Part of a small language model's weights.
Size: width 576, 6 heads of 96, MLP 2304 tanh GELU, vocabulary 16384.
MLP neurons of a small language model. Each row is named by its layer, matrix (up: input weights) and neuron, and shows model dimensions 384-575. Each number is 500 + 25 x the weight over its row's rms, rounded and kept within 0 to 999. Numbers have three digits each.
A block is one neuron, or neurons of one layer that tend to fire together. After each block is what it responds to, as a language model described it from the Wikipedia text at the highest values.

L7.up843:528510475525491517490481490508505499508507476449493507526558532473483504455512471514492490482506474485469490487531506522548523512555494486462543511503462513540515491521523539490519463456502503491512517504496475544517511496497499485530477545478479535489479492532530460511522530461493480475472505498498574514491498529522535519500474518513480504546480478510496478494524491499547516512495531494470495480509519483490507473488596510476509499508517491472487506470503495488469484497504466537465480509498506493522498486438539509529526537451526485494519528459505412459493507479458472518
L7.up1534:444499489496542477525513514482498498485488485532446505496491462538491487547488461498526453463509534533478463508445507523504499462500518479463525464489540502553513461537493528474485497445470494541475500504527472549490514525469490455457516511549482537524495526465545475512499526453541470521521483510494456488537496499523533489538501520499507510523502517459527496478545486512490503498534530526515472450478478476479515479486524469512482493467484465489497489526494507453510554475501480488488526475498475493483539484519504494534525497472496497485513475482469533485511487481513495497
L7.up1615:498462478497506462493508495514524533481509517463471516494447465514484513562480513472514476484530493474533463499450498485502484519514510502440488502518483533521529479504464562498544479470491504503504506497523501500478513510488487487539532465510484495498487491517529529473542531513476499508462448540509490522483498522499501466533492476504490439498468498467519552450485508469532556528487519493485540481524494517502503527537492506470495512521474499500501474486518506495496522473456515472508502520484502528468490501552513498494497534544455488492509509471538463483522513519493519447
L7.up2095:456530512521470514549490503491505460501519437525486524521551503491538550536478487482504478489515505502454488504481521531479499444495486492505468511462480459493513462544511494483497503461487517547507513535555471491507489482492501510507515527482482496464522472501538517486508475453522482480488515447532520469518510518508585513438511522464514512494466531520512474522505488477514532560481500515531477503535523484521507477543448530529502482473525492522503504481465504480471549531524494512498512494461486516499514462472524504494533524474530498499503524503433493503502494505485469484
Responds to: Month names in dates

L5.up1281:537547483480514479473474520509491459506546491509512525500537520473496528552504456522493476540496481518503516520519503485476528499506471572518509505501503468510497466504493509515522512505467532485502499466478544515499536518523469524512477494533537505545496486537488514537521503514499444494569489502484508522505470513534489463491536551528497490482491450528486524481466539542457521519515532503520517499490520541490521562535476515532506482485494542488464531529492532476510493501511489491489479510509539483473500481477456476492507506505488494493486486472477517479551477540480516501
Responds to: Words before numeric stats

L4.up97:510503516513551496481529562512511526487505486470497517478479484504481494505481507508490502472508532497494521507531463513499519478475528634507507520464507515479504508491494518515518525506530495492503527508490488511504511495476510510489515507510496486517497501529467548477511484501498486486498487473489489506501509480482510480489511516486512487531516513467472473470495576475481505519482502493503486488522485513523491474561491470505495514508502477495524522485513505504496505533508511493508475665459499509540515497541522487469484496509487499517491523455494491549514490515494511479
L4.up138:500527506460523540470497513486522497485491509498477487458516529511476536530490538486505511504481500478500528529513519558496518530475505621478487502492499506496471478498488511498459506512509501502515502524496487542509519493481504485512515488495507490526519514496468474509475521482519480492502495516515495494520493486493502540490462482507508512488503488514528537504536505502507507494494495492493500477504498454470503483498474489502482514508481467468504529460497497505511505507483485507462488645491477528490511524479485504479501524513495505525492538492510492480522479489514482469
L4.up262:490495496481499537496500478500539487505501495537501509535512481490507489530468536517518483490503519487496522513452477508500510503512520621526523494506513498537505471513482515490488509505514483491510502506487524533504487517489506500488466475481501500510439483524490477494459517512505504524488491496491487475493478509497488474502506513509526525473517540509483505494510478482505478521516503489505489516503492510497506494494495544525505488478499504528526467471496508528456539498478509500526464631507523482490503514475475511471475500506480491532498492519527484487502546530507492499
L4.up719:510527501497529503481509454491474483469484488491509543509486468503466504517489502492483482485492483520501496530527543446501464547446502642484501495490482498503511452507477506519515529494519469478476474509488464504484495500473526520494463529492486485511503505506469486489510459518474538458502495493491485501467490514493453482480492466468493507480496474490536524493502487520512455479506491482503515538494486515492477500486499455564515469476506506478482511455482519509507494537475480514474502590496489523513521521500469506514497503471501513551508510509532496473529486502490516526
L4.up929:503477479485516451442470554512520514501480454463513519485507548533527523477482460503508488518517528521503516515538485499468505517522535630493480540478529510460527491492481537503473500477486478521508506455500522525493483516491517492486481486493496475511509520551503487469491515534495502549508477491475496493496496528500464457506501511488509476557516533473495496493472478494493495491504522505505483480496424531470477479496507492482501473468474513517504461510525504449504522505490521509521510589469503482450495500507513489472457495487483485490528501517514504522500486504505545483
L4.up939:512519495489514510472505540502488537501479525457499532492496526507509498518500468521478499485518509513451488502449486494505507456485499581518513482478508536510486507478497528497498480483519541525513492533463515484504545484489494521494512530451492495484512505439484520476487471461509461504497514474517507487497455513474481537482486497487515528521507498466532494528539488511496531494525513518499485537553518532499499520514472535496518519494487524457504520445507488488477516524529532493514481597529506476504512486490457500502503500482491521514516479506492487499465511519482536540
L4.up1220:527511466489550472476462495476516488474490499490541533509521433494512509491472463488482468502516490501505509498494504526516526484479492607497518493472492459521529511514465498470471515454479517474511553496492490473492508465490524529492468472492476510498493490526504478469514489504526493536522515509481488476475535506494529538531501518469483516490537507501451506511490520493493493491458494509496512505530454523503517519457486516476493494507557507488487508463495492516505476511531484486493480604478518487479482482505516515478487493507480533481480519456525464505521516498496530510
L4.up1246:507520468494439472488519482506490539453488458453495493517487484523508506525501486498484503460520475521501505491485515488539550493485500572514487479486538534528538543482475514508527486498551540490487499510499530496520460516490511574480524490509497467513503503511506543466519446488493540472514500480486538484503498532516498530475515486536506485521541514460557475462525522511544466518502485503516559487510456551490540490545513469473488481456511495523474481453525505523496500480496537514470491547519506531520464517522556506512515495518480513516477492478491528514554479486511510484
L4.up1360:508492501487502502481513519536536492503498532516514471474453549542499514506461503501486497489475526502483523530481521517559492514473465645486476555508521508488493491484463496501460519515481494475492488484474506516491536491483477478496533496501527516482494495500473543538529516476483482510521498525498475510495490504481520517496496493475503524502489477498482509433507525522501545516514512510528537461478515479505497508516494490462486514526502494513529478495515504485491497518502545488465495636521478485471456510471529505492490501505499480466478513520496480504528475512508516494
L4.up1382:519498465482517515509477498490498471516496452483475519473527501518520508487466499509462514477497500503514519482530431513479509510483477604492541514493507486505501499484482483503513480468510521492485476457469517504491505483507525509482475496480496505482435524543487475463446499502513507513534503457467518494501492485463513520515487508488518506505494458465516488521511536512471498497511546495452509476513459546505475473488474505541495498482501472478524528483527525458493514533478526453536532626489509490457537483493471496459481515493493532519497468548535487560522518463486518511
L4.up1392:501490538450522485478531473496479498536480493507501493491513492520519468504507492486493495483510527509534492449484491466498539529481493610496503513545523507462543499512471516485509504499507502515516535469528500536497487507441525505562481485466494525480479471543544501471474521521495526483503505521501533504495477508516537492516507514487497481496501503441496513503495529508499501547497507500474475505496490504486514511496529493489480449469497498516509508456510488473469511493517497488481513572486484503486496471479506499503485505547480495481530477475503503486500521498502490520
L4.up1624:522489511471497492477482482512503485506499492518510473505472533519453533497509514493499493473489485471499501507506532491501489509468496667486519498502511498491498489501503499502512501520498486517469494513471487509502502466465526495480483487504473461499506473509506500505502461473513494496465522471483488465505485529505540506494490511487511503460516517492496516512496548528517497494509527490462499472466497519506502506524520486520518498502475509471495518496518522518494528487480487503513531687481475498509470542469491502482466501505487493499501504503484495467507503479490519512
L4.up1781:502503500482479495480435539498531497489480520520493490496496491498549543499505531505495489471534503461523506505505469510498491491483502635521519477476507500506511519474465492503506510478504471534486519500480504511502478492489526524524487536511523517503496479526493510464486470488531523522504478489493488515466485489505497515508491542463495524510490489463431521519506522508476534542508477492540512498475511529475494526501500560520555475481490522485520500463465505501473489509506494506500497621470508503479485524490487490466473496487515475522465507509490507487476519499515502512
L4.up1795:516529524494522499493484493505525460498483502470541504482494470496521490502479509489487505475454520467489530568480497482522478508476523651463509517461518509493503499494424462505496510475490513520498531506475511518515465502464518478492462487482514483506502499522494533474502480503499497458493520508489474471493497512504495479511492484491470502526509481485502481477521510496507501483513525478530495490508484472519497483554501525467521513513495488525506529495552539487477511509497533510512456637491535524520466494552484511476450513473503475507528486530537504516536479548505488512
L4.up2088:523543505484544493491491471498485492499491486526514518496521474517489535516518522516478518503513477522519513532531481475513487520486447654472501532476520481500481503484467555533510510529489500506495532497510487514506490477543489482477533534508501507468508543522465487484470511491524508508514506508477449494494482485473497471496473485469513501493480484471517472507507475508525521488487533509495486483515488474522497537487485486511514478467531503511490522494497547454507514505489509452470462585484526471547493500511481499474500549507507519514492492500505498506513518494511447500
L4.up2300:481525513517491497528496528511534506453477478476513499490475525477467508482533512478500499524437522505496512526482504504493498540510531653507489485483501487502475520518499516511468494491467472495506504478456489498505468476452506501514464495502489531542498514505516525490512513509487496535532443524491466496499510561524459523467495493484492489484488489480496499526492503483516517514501536511509512556475505508509465483530511537486494475473477509483514491511515493494497507478481466490474456597508492484515499532512483510474486526505508498474535524486473519480473490500524482505
Responds to: Structured-data fragments

L4.up15:537460518461494538563502489514490478473504538553481498455510493466468536487480452526503494503550449469505460465509515508504493485518498517499480482537466475433469509475485501497472534490503492534524490489484451509501474478452530516530525455495492518472504499507507465467495457496511517519518507474517518524516512472506520535512483496485478432447523568508506480507475531480502499489520448531514470477495483491458507510449494476509524493487475479493503528493495509518493476493511466504468490507488507524506486462484495479485494484550524474533493519563496496546515488480474508525
L4.up17:513497496522537503509523478497525491499466531525471528517483441463487466484503512467500490473515532502512488524494519489489464509475502517486496525536494453526538480563476509494515513453495495457526470475532487494494480499476466456542504526495523534473529516515448468499528462509465527497498504510502452505510539509516475511492512481483498470507458518521518490523524485477545521475434521519465465454520499544474492468483521503516436466502513506522453494486563477487454532470532493481529546501515549530501476542516561502530512533526506484515496517533524507461556457509514477506
L4.up34:497482490474496503484530486506491500478463441503544457514483495509476520477538518501466508506491494435540527467481468491503538544523516532521492461516515500507518547525523502490511487463505484549506478492519511485507491479452454491476513439524483509499504480521495467476557503530499517523526528449503542501521500495490537510535524528507502537451471522493520501538476502529492486445509500532530498503511484533454512516484502518511498502524503489489509521468495472530532515476524500488446479513504520513499495505470494496504514472508473515463483500498528538540524539451509527454
L4.up103:486534512491480499508501507511460541514502513519566450483510515452530517504548511502512520521480482443483516522434523475517496496546481534491501459476484511555522553499514496482538521475492544486467458511505522458495510453461508521492495473485505493481500472495544477526476500513479512549531459507517506484513574534500557488528511481509514507446497523452518523514517514457487513512472492486531484510492484533542526530517534517477496541485551480514516470476515517536499469495487504479514497524501516511508467534511523517449484523518502490520472496485483516483448492477525521479
L4.up446:462499501498508482433505480497501551471556487503494519515484547451446540484485536476502475505547498465528507569514484447505473465515508528490475483491529451504516532528515526492504508503477509505495512502427492504508488487513515457467532519527487485527477476532511528545521509494482521508510499543509497527570498505518518521483509508522504458472459487471491514462502471510492491476510513478514482468477522499499477525502485493525441488495509523483506494454480496492469499455545486533493550498477487475543473522499516515480502524541505512527500485495542487456504468494496532500
L4.up481:531497523466515509516493488527447496509501544527518500523461516499518477526498455558490487506511484509518478550457456530480508509491494527493479510497475492499494507502459446493488490531487492501487521550492447515481461488446514503508484475513464478472516462446478476476496476539489505522495509522499511527461525475518469483489478532518500469489477512532498553522529535485469475488514502483498530510484492543505498564485497498496468498520502496536502500458492503497523455521520494498493500499472498491476496529492547512520462424499533556525519492472462513484494506512540513504
L4.up924:477441482511507516525495485520540495509469490513524507476481457518466528485492507519474502521499499479508517510538477517470513490455495516560501522503508454484509509488492523497500434489518599481486491496522471490499492489490510479508511513507535462465476501567531483539483522482495529488511532487465504504523516471493509509516465527504493529458517481504513459492493495473492492492458463560538484516504472523511473446517503537537477500510498499481504523510547481496527484431493436509518486501522526497531523488495473505440468476515484477504545507557521542527515501527497475516
L4.up1329:480497496481502493511462539466482512510505520492529502511482465505511529477512480495482513506507522470479495522508517491519515525506474545471529488492505514537491483531492478520528495508515517509513510506517477476498502478500502496483463448512479466477544512520506522538527510564512491480538492490488493483494495513487493526498467458503505499574490493452555499497523471579464492484502508505514506487498463523548476560485477520525456507475544527472512485497505510451485497452525544516466548504481497501470512464502474507539486479511511502503490546570450507475499517517507492465
L4.up1551:475510485466503505480492458474497515519511485473466494524529515468488491492479532503477498529559468483496490531518503476495492520507510512522477500470495519498498536483506542468545546492480493503444530499506497479494508495464520521466455470519489482523553472495541476534518514471520551502499524480473504494511433467533531509474467514509512453472557501462496531493445522479534524517481464541529454459468516486529468499472499538480508436530482504490512519496494484463475502468496485520472500496511502483505479499527517505485480531551510499503508493519547537478503499483518490516
L4.up1567:470507515478513494471477510460515487510521503558462481465530493529496509502525511474499502509466529530549517503496530482507494459465511520534548505498488497546493513549489510488457517534534496455461517458530516505509513471515518540488487478483482521489494518473497472525505456538511531485483499502499467500504511504473521519474511510488494546516476540445499499542543449511484507508480503524468445540513472484482520461528468523515528532549523473500485545492487474508502509478501505502518481511489508451523501507525472488530520497543542490535495509497521515509528511458457492495
L4.up1756:502499478497456517535508506523487540484508483468490553457504522492491488524496503498494512519537488525486483486505505480497499522480481555516461524560514488511453482489495496495504495496502517454485492475498486482508506506488483491537490484537525478495533479507512438503488503497527501513494498467482496515469505508495503530496493512508502524489512493484537536510471507528537502465499524519493547527551506483508536479517463503485511494513532523453545501477483462495491523539515456491495506526509490508494499493487511486523470493500514524513509528453521503439499498448489540500
L4.up1944:525531498491532537474475454463502517509477500485493511501533494492497538467498465509518507498520503477522521506494498529498505482526416525522510496515464501498531454477504512497500488500497477499513494506479531449491488482458538513499481482479465487479534532499500538457516511495517535495466476494489463547462507503508569473462509525508520469472534517492533502506506490461507508528492515515528482504534466467543477493513537496497487483534532432518536537468488491519498471534479482462471492504509497514475513467520515498511494507514507537494522514485520463524483492491489504528
L4.up1950:479477499488501536526518502505530510516565463514462536505492487478487501477493484518487492495517521476528458541520512476480511496558504546480493497459485503503498549471462500485526528501551530480510510526548503545501502535549480459556450513511534502501510562488502509491488524500478526514546476484500507506514491513508482501447517454510502524555460504494512536499473474498509505516528502481490513545507513487497493500506469488533447460489525496470497471485493446469479473505493525477460547495441495501535509512496536514487505512524507530467513485507482501468492517485513499503
L4.up1980:455504488573515504514491510474523528524553515523491488537513518488497531486545468521483487555492496482508470477504504524524502490458486505484496512493552471477484523534526510517480489557507487529490502472557517505490494499505528502508490517511477480517461508465506492518483501511515488518484506508475541490528460519481556532464521496496492521508478483498513536516505479487477499516464507494512513523459500453529495491529508484501480473524499516509520492459520541506457544530494526512493495498498498486504531526538520496489472504542478498540509531573517518466520493526495547530
L4.up2037:521499482475501497516485520523488489518513498502499517531512533470548538519518465546477468436554495521497530468517497489432503511489505513490444474505518478480517489482540448521522525497484489535498489507503500482497481503470542490488565520492506485467505490531479473521486500512499492520510484505500545491463449489491530491488521516527516561509497466479522515499503480548512531500492528480492516464485467488518453537454479509452499405513509524483518497462514506460538514531528512505465508490475526522463520509499495509472502461458484482492507465525492504526514470487532515482
L4.up2226:538462480486512458524488529503550444521474492509494451447502470473489510470573502484466521490505508457506543527499498492508500490532490508530476509504512512523523543503530471489489528472507515524486486505507515494520450470499499467487443497481543510548559542485530464522511504485516498501508519495495517529474497540489460503532507514525506526530477478480472537476475506488521491503496513518520514485444483426516504507425509476472475471532527454530526518541492484485481568457508465503423505492502502486489556520535508494489478498495471514501530476471540479539477510516522447527
Responds to: Table cells and name fragments

L7.up901:496527502509524533495486463509516466499519531507426540498519477488486505444531524513519456519493513534446480473474550518511575463511532505508476467485479523484498465518523519458505525437474520485516526458509483482494526498520512510489502495493529528549457531533534518470497500506472458523502479467497536439493476525510517504441503459521498538528514479476500500508475506523487497460532502487492524530488512449545476503526498485493528529510536498485490475466460523507525540449450483527513523498492507504462500470526498497496535549508496467501494516473496435472486505499482548544
L7.up1307:490516509532549524502544472508459484495498545539532466481468515499532489490525468512471495511525500504473477497535531489493449532478533509545534479490512521535521470482521456507508463446513530471515460516489504474475538524530485512507510516521499455496495469494491502496481508495505474503478491461500470458489518473507527512462460500536480504509525504453492493562503496488521495480508466512513493474476531470475477487524477526521519482475525522511537477503513494527519519588496460517544530469513478508540498502486507490440479509491440490483460470532507458507510515510511488469
L7.up1596:480523464502480496494513541518465497494556498486498515530516495525475533516486509507475515496549534497496498492545509460496518477465505500531550529536487505518547464507523459490451475476494517495482527502543468440484518463513463501487538538493547494541480520494498463465492480537540520518509526484495473500487505487488519509514545480453490549478485507527462496518509506469495463465525480525496474498506501484515511464497484518503472562529511480493495490493520526496470498516525511511495489511509531529518487522484519519520532462514524508544530506499458491443507539530497501532
L7.up2132:496551514536548531521497494487483548487473527523521524513522503479497539514487483498490467468500505494503502474495540497480493502503520527498505484533533490494499463459513468477501492465505500467484533480495438498479498521473542489484542538478489550505494463499482484473465467517517467518473518495504499445499555503524524494481503477487503516420533515447490498490489481496496531489501496532456540498544485496481499469523477537456528500516517533483493525514529503535498514490503469520504474517480539498553458548515520498468466510472496478512493510508524495479519535493496487526
Responds to: Medal-table dash separators

L4.up348:526494477507522499446485521477534486488496484559470489470534531485480464470479524506507494538487495474469468508514465505515468511502509530520503541496531513467547534500483523492491469455526497495503485505497548481483494506509502530500498492452527465528505470554496488514499466488485529511533503449511493448543507527498519474474455512468523472468495452439481471500502448470510491509445510512467472453512526518502495504521477522494514453500512490500462485485493495541466480528501506515487501525562476445457484474510500501506506547496535492535442486542548489498568520501498510501
L4.up427:496497474541514465505483504493516502521492465545482503499542466458500478511473545510530487467479481483524515526508467490504532503518546512511477478516476505500571478503487421442512476499513467522508502481498511487493464489468482518488518480476499516518517527489493505454528519483488467501538442561483551542492484498540486475541506507455494496483507451548498537486498453448493482517477549506527512545530535466532512528503511436522519517495496515495473507519506416509479553495527545494508491499510521535515509499510545518522481499507477486494521530487549533474522508503501514536
L4.up436:518492509470556497515499493477487522507494505516552530507503500532553519469532500518512508511482498417489532506495533503536499482560493498469518467498499508474464467505473498513487489457547543514592519524488495517529527517496521515515523468469504507488504499487479554487468517493489477504504522455506462483508501525474521479499484526485524512481495515504486482485472441527497486515479492441496487487501469521490493486475479508503484518466517513491502474508462524535550514478524499582503552519519489499580506472513468490553507479472495517484475549528501484478514503503524493532
L4.up441:532508519470505460514481517502525495501535501510477422502496524534502528454503475493517502516534534467533486488512523486509523519554489522515525492515477505497522527505496480507471503482498463473473541517538506477498486503520498502525485479494463535508527510526537470475494484487500525550504470524525483538480529490477533499498494528494514508490492494479458522451433473488447463513460483506522478487536443495518490510466447516465503476459490462475482495488528476532476477521478503493553487506520512464520467504533522505552479488511477498484519498498462488509499495469515508496
L4.up486:512492536498498527523474475507499476521487484516486486512525497531483499477515552510511526534544466464498513502507515502536501518486512511511529522443476500460490432480498504509497484525521501509544487530546520512502441506494485493518536492514476516504496520458483533459506531440487520499524482484466498522517475527464559526506531464455501504513519497462496490490521486514470490518501496500471504549522452498510509571529509463535520508483512421483470477470516505521509540550487515503489482503533505455482497482495502487532456506468506495532465557509522504499513492536510511516
L4.up514:492526514493509525493509475530501481496460508508545503532495477508457478527538525535548466527460509508512540513503502454470485493511486506524530484470529484516524529545475430506497459500532501503537504505526510504502483444461511525507488488513477490470547528496497507501509523465479467466530506492491501519500448478468471495553537517529505487515444474504490506521470460502515476527490505486511543505523499514467517519514512499496508527499478497527517504468515498477522545493524437475503504500537518466501517520504500501510481481467473541542523510511538532495500510511495485475
L4.up526:532520503538478494536511501511465520481496484530497488482518503510498503530458501510553443518480500475492537511498415466530493523488491520508515477528473448507485488510513475504512504521508477510493457475490492498489520510448492489517521506515509478513487498511533520524506488466481518501473521487485473511521523507518486507527504526502518481483534501500511513487529482507477482495517488475470571552458483485510518509525482493530521472510496496476469492493474498499476494509496534488498485511473524518475470520489574510491517513529510518482465503512426481525496489539529583483
L4.up566:527499484507499478514483498491483506524469525527507525487505479516556529499526462508526484531512526512479504553539522479541502490474477505525500546481497481492500549511513491529532484468475484520522515500497494470491547517541521477486490504541481539467531492561505524505479489480517558542473527498499488514479480449495554495457518536496511467485514510520526485500552512491507518528490536515482444553540491473501472471513469531546506475523501479524531516462472487461512488467484521519499525500476521472500489511474484502473567520510523485472497438537488510546522536495510485550
L4.up874:477513485493512478507490468520529545520432512508509507485553520483537517472489489512514485535500508513435508508505526514502480502530513498518500525524496434503509533509449531489490467512505481521535528496481473538507503497506475501509493498528444512505527502482488505463485499484473481513480512492501485476503507464489460486513511521508484489491506522552500488456495517530523468496489467481489464507475525548502494478530478491500490519495491525495494506493485493495499482511524505518500487509503469503507482490504543494476503481483531471462483462514535485489512483531521482497
L4.up903:477465499499483497469492470519525507494460481507477501508497522479483525504552523475488519542462497503521510530529476505471499537554548506543504519501485551572500513531472483530503515523484502500555526473561532524504529540478470533538480493482493516481487476453510475496457472493460507553521528498520466463513478487495489503451498489489517479494491508516509524536495507543486470477465511469478481504500472526501504519473508496517536483486490488477514547471538475473517511437522504482540503503487465477539522459533487499501514476485491520493493532522526492496540476528483508472
L4.up1260:477448493511511488503505521504486537471481491481529521517538448474505461494509532548528498535484498543522518480501516546490505498484501504477507482494534511557548537493498520495523497478509526491529471541513503489470487492503540519510467491472493488506485506486497522455499521499502527483530487490504498461518522527510456537558481451528487526526434513501442530528535505462505491500452526532549563492466537484467510451472544482541477560491447567494494482499549499479502553487467497516475497510500469469493512475528474512527476482507465458482476523484520489525480533509527489496
L4.up1496:488529492518506476493499488475479549486491521506508519537482515464520517485493417541491537536526480469523510505528507543507483518521540497525513472513522515520504464530474467536516513487528528476499441480503510489494512534467501539516508515529477523471489516474508496501486481516524518470477470466507461515519462523542463455449523469478497516506518506526538503501511464512539487494470505474504521507482447466504510512530495454455498489518550450522492492449489503513514525510518524494497447507446497550499485540520513510525499532508467510505483510514508554449523452478480506480
L4.up1729:500562499488447538501447493509458548471440486541483521521518507497483506451481496554502494500518480542559519512509499472493477505536486514476496495542536525501529481478501495501534522467491457509523494493525498469504461479505474459518455493538463516572511494455543517505513472467495492494496469547530477512503470490459481479482528522482496459516514508505543528490459534465465487507486490479515513528524500515528515512468479460477504492513559488523479515499498477483482542505482475461457507514455493522526495476507522486486491490518496506490519529478503468535473482477500504532
L4.up1824:487537493487487514558480513496526519511513496489469471492538484540508464497476478501452473505576510525498492476518555506544475472564478511502502474536510522502483540531464489514494484463492485504514526486539551537503539503489545510522482499482482495502482475491490522489479540518523539507541480503494520495507525452505548513474550486502504505511490463511495548482495449495514478559509481507491428526490541482524511450520483508482476442498513506508514481476475494486510528522515509507527498515482491497509475534527517509465463470525482507530496498494469508474494541493511480487
L4.up2054:515521497502469503515476495492501521509545514509506512472491510502474508486546481509525493450498482482491458471543470454498470521490548519501508500513477503482485522491487465541496484503500484534507481480559478539493498503458487495510532514501479463483554513510524504501489474505518506449522524477503523487504479496473529516461487515461503531489477480502525494513487521500519506484468484473472494483494499469502505527472504539504506495496447476440466430503543538525495476527466497529516471497520478496498499520479463521502462481550557516513495464511539543507497536458497550515
L4.up2150:452452498515490535500475496514528501505509502486534482515491507503484526462480476493532488478556494481558490502523519516507512455524492510513503479503501471512516515502471538488515510538557493500514476526484522493501499471520499473531481541516533500516428465466481487502468461517510491496530551504472497503476503518510522501518456502510494479483511465482486472496464470520499489491508509490530494478491483554508487526484538492530482488463538470535485492459488510511480509480518477482522495509504499472491548530483497507490480571502513475511471523514493468469481499522500499458
Responds to: Mid-word name fragments

L7.up553:521479477521454574506530506506486475491469568543472476508521477501508517484539524508515507496532435514462507534485479487445496528493515507534530497520470509515535469513530506498537484511476476477472505510514494536515515458475478464487495480510505524515505529536464520506516494503538520564499515479472466494469476463511544476502484479522493488453483468505482529507484523564512525528516513485493546464498484529510484493535523507457548469486500465520482496466505450481531523527465446536516517519459483442475478524478546495494495523498480499502512464498502489522476518496491499482
L7.up637:470474515508518528509508519512550483518485498541482528468528440549501529484533496478500505489527534486483493505485503490491473481500475499494481443467478492470540499505501490465539504530501517516481491474493460500512541481517512496526486511469509539496510516510506464454492514502484487487515542508482451460493491519455465517493513483484502480459502533522553527454488479509485533552470478469478503481495470524522479460492477458476533457479462510526494489475491488482492520538538520498475521482507540481523513485509467505465488503510474567458483521495517510511506504555444506476
L7.up1336:475510523495469481490563485492511539485488478503484494505485507465489505492468510495546480532489527508452496531516560535490506495514466485480491480484510462483480512530537477506484496508534517500501507499490496510515486505534501476531465493507564498493472490493465480497503474505514466470509511510539518487530505514519486518488509492502511488514515510495513512505515516512466503520438486500532468514524525460500515545519505518471503521515492492515529522522465503536511535518472522502480495548496501511524460487486502514484488554486515537477493481503562504504486470519534503486
L7.up1607:480478496485488506543532504499500455444517490515466490536473492476494498501473483464493493492493524500540502485474488479474531494449495514550529483499505495482515499534517490478539447504561485519499506495550498525509535508529531511487492510524479497504525479469494498505517502498512492502505510472518478458478541498486521509468496494495504487485496482425520493480487504548479468485495498493539496472507479554506517520492526489510506492515488515560551495488482463478485526503440498489513504493489518493493514485502510496454446517484487532468559496508490515499460559463519511491
Responds to: Possessive apostrophe

L5.up1003:530502481515561467522496484533504495497458501464544517523484536512501500500514516501493487498538459517453509537484491463505516474458456509474496491520528461520506501471480526498531503498514481511495464535543509508472481468476438486474528571523506469508517445477497495533519521489551486506516497521523541500486504511500507485467526488469528507504502483491477542497512519540532507544488515475527533488503501535499486485501467465508517460493532486477473513521522535516503532515498521531492487469569516517522536481508467496498494461514507481491523528521491477498536508491519529518
Responds to: Coordinate minutes, name fragments

L5.up1939:485524489479512487523542509522447452507533534477477466458467514526477505477472496516496502486496499503529464543515531486526462490485508563459482449493466530509463453530470503523506488471476481519488487501551470478527509494494476484510502510529480540480473501500533509501470486509524518467457503484491524478496509494539510508519480494460512488463505502467453530484509474449485517516507495527505460482515487506517500474525508504460491513523514524525483472540504459504509532498480471473475492466550500492514530489500517454495500522494498484518531493512466504558500509515489512514
Responds to: Mid-phrase in formulaic templates